MLP neurons of a small language model. Each row is named by its layer, matrix (gate and up: input weights) and neuron, and shows model dimensions 64-319. Each number is 128 + 32 x the weight over its row's rms, rounded and kept within 0 to 255. Numbers have three digits each. A neuron's up and down rows have the sign that makes its largest values positive.
Before each neuron's rows, "fires on" lists the tokens most often at its 100 highest values on Wikipedia text that the model never trained on.

fires on: "ak", "ov", "oot", "ann", "am", "unn"
L4.gate1546:121112103116119115163137129145119127132118162130112148087087141101170154147118183124085147174121088072063104107107164198150093099130119164123205110180078128094095152183085112087137150049111108130149107159163094111106112129144130166060102102122079113189062098062180137203123123186183178100148106082131111151145123141136079121144092121131151124144096152173145157185155160117093136199129097194095174127159157123128100121194158110129147136158126084166148104088137163118188103128097099117119103168152176171110161109170138197127182144092112136142185094135171160125129155137137104165167200100187080168147154127201117174078100103129150130113116079129109083136127147088112191092119143126129105160149153130134127096116102174072120133138125158132108071148145118096173104121114131
L4.up1546:117115122145129160105168111102159101119148126106187099143037146131153086089145123090103140099115094175115097112069136149067175155179127121150133124107104166058085158101129121118143151143130140062117123110120199121080090123173121184099165103114118123188099073051144103109142108127150142163125143133099129145119147144155196166178163111114109156134114132138135129179079167071073122139104158130147127148144129128102132105117158094095133154072090126117127128184098119196104117152124214127147150109119177083149080147082136096130105183159127072097181126108153125128146140094137139158101148166143121058098191124130146132193147106117122201162140089177125070160141107128100072161166193137141121153153152179189085120132126159129131163052134199150130147115096091167096142103151123

fires on: "g", "ch", "m", "z", "ep", "ap"
L4.gate952:096101136114126169120153115096086115096112102127165123182159095163140197109126134163149070117127153114151172171158166067128081081160138065026125113113049105131081162166089098142185198108137047139090123114178181093148106059118100224133111103128117123125112136150150184159087128096132128116146143096213135169122123136120149141131133076121132133089132116127142088167115106153103156180136131186128131152156168143119149184169103151123158161073125134132141163111057108156160152137146086161090155176122150122122165134084102114169142139104113088113157139154135090149136109150098101163166161145076062092047102104105172151117124130159179092125146095153132168127134113104074150156111175085195107170070084154099064077098148126098131102132131098082144084093132112083134102163144145
L4.up952:132166127146096140188184132150089151152181135102096132147171159160168085172106104170120130152088165119145112142115117116145163117166151185108165085113165059118165104120154096102151168098062142139164096167142061140129136125134131087144124112136147194109108123148113093205101107161149154118050158072129140108115189057160092172088146146096159177135070135152132127098115054154138130139176103096115115164185160139181169143122139128101117149138115089124141115071087100101084177150125166075120103105161125090149067114114105171149125144180141169142089134064152135115129103184169150135071147157115124121163137120121150167085104119101115102127098130054093072118134212138114081151199127104156115142099195135124196145147085075081134116112131137153154173049195098165106130112138155

fires on: "t", "er", "am", "ed", "ine", "ak"
L4.gate1932:160117149152068131103165132152105038158087061079171161136111093127125115146132138096100121122129107150105174118111134089095154084085075150167208172126144121149051139112091121110140157140112136167146082102162151131101103154191085131170139113144111058169132120148168159161179092146177162124075132125163128108161115156113138128091098078152126171057174145132119070176091143102122177104161074163174123108118065121089147110139132093152110104185125192114148137100119175158112118050110133138201139158132145083111111133111141117129168164153119129158166085093134045089113111151136144116108126123132162100122171090176139162105086136157178104145117148125168123183127156094107111099111229093118074176123094142129092087125098213186142165148080085166103126104133149132108037156201194
L4.up1932:124069116138127153141107174098089104139119140055130161139112170155055135162089174100206103133127154117122129162133161097138125224097105102147125073159185116102092133089152140091142129140090123077116109115138168138042146183107101103119174084134105098126086133174161191146134038137077092204145154157076118082115114115123143116145133121073087112158152130160180111095116126127139175090220130146167133131153094076098139168117113129138039122152148178127148084116124109137085129163118139113157115136156163105155148148109116119124088166127144102102121143113191134150107163141129145171119159109165127117131138116124165040138139100101123171159117123092106099109182141117122121117180186175178182143185108115177154142137222109130128109150098139146167144175159116137112101049165143

fires on: " its", "s", "'", "ts", "T"
L2.gate1808:134132150182075090061113115146095150091175109163136171131199165114109199095158110128174161158110129105100185120175158110151069072129112019090071154149095124122160128112138147163147102104159116162170155156126104173103103105140110117112094158156183114138112056185092190145115134098171075102110117097122150114111105109180166075179159159115102094116127155121130121099114134197152143132146125085087187068129103108137096163134084093168116062154120131180147161159106122160131182153153175115135114193065113131137131114129139090141128087118095132140145060192135109118155135153067129144074157094147142199127088150079160101112086131180137095137165158140124170181102105102099123101124159130098126122094154156172161094120118184176157108080108132071122186116074125144163110146084105
L2.up1808:107152111182127123098110076084124090130088116161155096077114164117114088097079101153134132132166137110189175112158171165108081174125180125090097095130135167158161120126146187139139130131101123092162150160109109141133119038114130102097139118152101070157096091069073124147132174103155089129192079096096126133109121114133139165149173170082106065130111136080144137105133107151127136110122088094118111114121088034092085158078108146101150091167146154149137163141058072164094100161164097139124130142148150164098108103132116095181077128105109183076176125092159150103150065142098131126133148143099114166206155096130138134103135149172137143130137109204131142118179087155144139132074153099094140171170103133137159161107081150176094109147079123080094116101169164173123157094084112

fires on: " 195", "sp", "gr", " 196", " January", "st"
L2.gate1122:137164111092091095085089122111119116138160135090110119116171085084118131126153052104193155117148104094169094123168156161118124125117115176149108152150186089105098174113137146161142130099097134063116180116112123130127145100121080169095124121114136104111103116121078145105114118146185084120112093123113124171176120077141085139096162104098112139100167140074112101127193122147129138174116113109115179106170201138147153105096100186130161118136126121149116113083127141146083116138151128152122186124137133163141139116131131113140156143162111087113095125144098186102085130132170100117180113117179189122134169183099075130126087164147104136158142144113171135155156109150129066120114084157126116138061076084126124189134126148168175107114149091140135157079125159129184126132105151
L2.up1122:100096112063127120139070187112147107105096126165156173180215167137104189093082087160209123136125146097131144147155115119051188118174148141076086092175193091109164150129154122133123117079059083096167122145140106186112094173135075068138070077084142103081166136163159134101165118127149165173094138157134099161167100101134068126146130102124111138159109125159148108231174138129133091148107138130115155089141164157084103159117150180133099100114185119121133101190142099124170119169145108119185194154155128138164137134101187062096152132120128160156137143155165104138112155172180170107150126157078155071058083146112142159158134093131121099128091100136146140098103125132146130099092116108072113157101141072132079144127127167159137117182145133114196141148154123077136187166090175

fires on: ".", "ia", "ar"
L4.gate1389:112139125199110149145126159162092187139184144139106129100169079075167173175154124118134125133150135172141152206131151124105133148145079164149171101172144133145088123077034104097153160168087095141153142096146154131173142160165112164177168144186116120099116107130148141089112122108147135130109122126166074144101116152132096134087149121140128171126129096135104101110097185176105120114169070183095074063139143044127157160086105181129169119168126030158065116108110124140175134128093102122148075128096146152142128127125151129079123159111116081110103142106120106195121060134138136117124134172099074199087132108116203107128097183129139109122144105093152056062114092143111114126137130106163177119139196155121115143147137124070123108130151151128123111162075136123115089133158184
L4.up1389:027081124121098154113148133073099098105136136144164154131131169151172067154154122180154111115185135113165139134114145138115124091166088153120115075193164062119143140135150089101110092125086160149180055091145142113139074146139113128169141136121150113088172109179077102101159111113060140173168068144090144186115117155075085128118131057120123110105130087108132172123091086158139150109133103115150181112161158132161081115124165075165118086130153117091124200160101171125093126119131144075104152124131157102136082136138214207157161137158139108056154099125159164122127153090137085147091064152142171138141128118195162113118119159108146117152106120098102145096214156129109091110169109178134162133028121162087124141141119097120119113090161167087218126166097092168073158111141147

fires on: "g", "m", "z", "us", "ung", "id"
L4.gate1528:151110086119113194137106086124103123110119160072138138121114127172153102169149083148043088121092108082090081156182153119131078141105148165111121135157136074095147187130129142130156171183167136146111126133121127124107069100136141159151119074092154078120132075083144203100123168138143162125121178103195104109153146109136044100097098166165120180161093138111073147126181142134103177161131092128129108084065176080176174175130157161180128157150183118128112080145124145120161086125073175134089122127107152155111153126162112074139165162139118083127186097125179116109140128083159077142149125164160180091111084158146149145109129166146092141134154120148157118094149123137144199142098129083120101140117073079189154113141180142108119106131081092115173128095092140154159076135122204
L4.up1528:092153159116107129122083190185096098110178109116128091132193122106179139167160110127122109116145069129125181111192107112160137133088171098157154101098083142129121055098134163088150119101125121139183150199113079166138059111083125120153098171082111149148153160108154115147164130145112150083138172129094106167087073100122108119116191167141154060138041086178155173141090051096149132147165128092131063119156136086121114177139086180120152096091145159132122133136077109137077149106118097160160124089123138104175142162162099142138166130186105134119083128039131096130132084132156121107133147132090149116126093117193140151103111140149148163095154143169125082138169112123091100105077186061144173096121134136152133185171139118080107129110153146095102136106052148201107088177131109

fires on: "id", "is", "ic", "or", "z"
L2.gate1596:088087154102156105177079136152131148166120137147100151110089138119155143130140135151138159123102097156158079159223218158160118121127155142089071145088116099130127139118123167124157106147150136135156129122121111073127100163149051199156185176063188161095117143083130083086111142136107146146147114094157143158152139149124081112103111124203157155133102109131082134100191189086062153181108138116127182156092105137170108154164113065129111150134096130102103125173166158109125104129111138120172162087149200184105146132113183128163096160106042111086117142127160094129122093110107107186157127143136125126117136118137164162131100139115096095095114096093121115070141123089120139113122154141096052108127118120136137138109093118151123153099122167157140202054134120080132188164099112
L2.up1596:144114117151124085126140120113119096171088132126087131188103194129165092109104134154160175158152142114099117185121114159150127180156162088121168138094089140135148129091114138116133136130141079144115125085130151123160120140118091122068102129144176236185121148041170153122131146102109210173142065143137197122222081120104090107096083172120129129095102153143123161126097120154135105114089161084137093182108103111106095126161119150127147099106132160152098100111127170125158110115153183147161126080115126135106121183128106118075151078160130168126088076127092141112152121126110094123147206127111151108078162123145096138126102111191146143129159143128162085067180152158089099132096131151154055080124153202152115115165107155089049186153128066079084138120147124114134133148150089

fires on: "ers", " is", "and", " of", "c", "b"
L4.gate1610:159068147082116113135144162128137138123115085110155138142136142120119111116162142112081116224122183129136168192179146130098107092157120120086041152136083091095093106142104090152088084099130163157169110123098130106125102119151087028173150122134116141152080124115153120137140183153148117160145074074111136098173130107105117165158178099139078108111101115142128091069136131210169170171092147132080161074086152119137160121138096147076180157107151163096132105175141154105126110147116110160221160173127080101131144095086130054187167075151109079184086128093156099155079106073147094126125120103107154126111123127083185121084152115164131076075091169091094118131126173170120096102147120144132137076076095146160086163137123187124147175147184130096142145084087071079118146130109130
L4.up1610:136137107114109112139127161158083141159170120128068089158150163134095082132174121177140174169166155113139123142129118164084102173116140092093121113051114118110129107097132153127125157174125151098158067154149136103177173105149131131138111121093172111131118130127185106131127106125166116149099127137177132086113164125108052135175114124134170123118084176142126132152161110084092124130143141142220167098176196116151165110125084153118152100058134093137157085222144088112105096143173115171129106152117107092105102119135131074067100199157156024110136129082109147154173132134126102154101159172108082113110118126087194116150158130109192137113092163100147135078061125094152129179118063083125124169130136155122121150113094147126097106140176068154091152098158179142110175141126167

fires on: "ar", "ur", "ars", "in"
L2.gate1059:091183109125078126155193160171174147146108127124122131084158126141140141107172129107138144129082186103121131103116157098148149099149112112097093135101129133116093123085121107100156177115123085110122157101084116135129108098089069143141190073120084066132162129116130140131111153141171117123132066127144106184139112138122120158093106105141074152114148118107129111116170126141169125092182100064077099107163151092144078105175061117094166060101149147130133102092113121118139077145132173171127099129138126143168198129119173166131088125113117094123157099127137098192139095122117090152111103111183065182168112155145133148107120129139138099114196141163096121119133126150196210100103182150153085106105141116159108145137129092128155026140166105058119176156090152123121109142144138
L2.up1059:101118081176065117118142133110159088139091113162174137121162166141164047133107109177066140081148112121132071113140173127130141173111086149050143141098155134111126131113184145143157109160108156092212137142116139087149143118187052042121170123114173116179148090158112118114177142156117144144098096117126095127124159161107114161103107109208127144084128091101150078116129135118100146124157119123111120106146166106121086180172154111139138100148159102095148095127115130153127158061177119053130084114107119134177125125157171143142111095158125126111116095188159128099070155137165048125090093107138142136160108169152063061207119121148126158142100147136081168138148167113139158101186125120170174088102102122084076110074145203177129116112137216141123113207100095153130117096130093

fires on: "z", "s", " August", "ts", " December", "he"
L2.gate552:175105100197158139132119131088097116116149102086171155116175134155107137105090182134124149138136152057199164160151155131118146102161097115137156171136157088058144108160134128131164121146137120104075094158134122094140129147092112152120148103103115138120100108088076134156076190059171159103154146099172093104158182156167076132141137064157132096143153167150128104111155127184135082216175119117123205093098076113093135130114115137169183163138094086144110170163104112141099088174165187106217108096103132163088132076147144108127147132095025115111107155110135129091130167139110099148117154111096119160103061152110171110137124097148128134120179083107123134110161142103105137117152170129037163098128161120102105149148163149085199085113135153099165131145156127176127149143114124
L2.up552:089108088114126163103061100130143162133143128109041204141148099133134098071040022101190106098141081129102118093119114084113098099156174119155142142105109114159123123087119089186111103103120101063156174101124094091136210099072142177093070137116098087169139136157113148116142133153146133114134167062113162104085111133119208144060125109123112097114114201075111138091125158147142143119062072082099187162221176058172122105118121174089157144102153135151092079121129122179038131102117108063121118119183163133147148096117162083176153107138120171051137100158097130163136166129146177139148123114144109138107177128088150157097092147185080125140138129119080184122162136154108137117117106149062108119134150106111156154178144113111170147126120110168140125135142108171144128155056158

fires on: ".", ")."
L4.gate1366:154119176151125169189118176112099084134152093134092085138168155102121162107152118149122189113078148154103201165177095131154101166087119144145141132145168154086168073108090143113152187180192131121126139138142150085095119141198146128159084199168101141121135121144193131106125097074106191097138158151118105139158163156203161104163149139109122149125086141166122123132123120123117114133147092145103091085158107161111107163107048126130121144133139141172076162158112130134098137112086144120142193164116220170143144113073190087154114130096054096119104131124152094081124142131157137116154131148064072155131112102164100128116060123090172142089145090131077117066154166130175126112151099140151160106137150124131102137096138115113066145078191094081131141166068119140069181199158117
L4.up1366:122114144103122109089080117130095154128160142134147114139123169194177125078089088134131118117175166098124191138168110152150104097093132133079145076129143116113124171120191102101103084143104142132227076187159128107156101151062077150140174148173095201105056084151109150127139120086094110133142164117208067144079127063099143142112128090121138146129132027159102135137122163130124156144172096161115177134173151099142123149099120146134135131128166068084172150203124142128057157145148168122058200109110089134144091127131170127147127091146134100148184126163128133184148126092107105064137119112119148107134130167130212117072088095109129152138077116112155140116111093178135202113154151096158145122088107079066100144182079139111081157120119140072114149148097120134109131144121130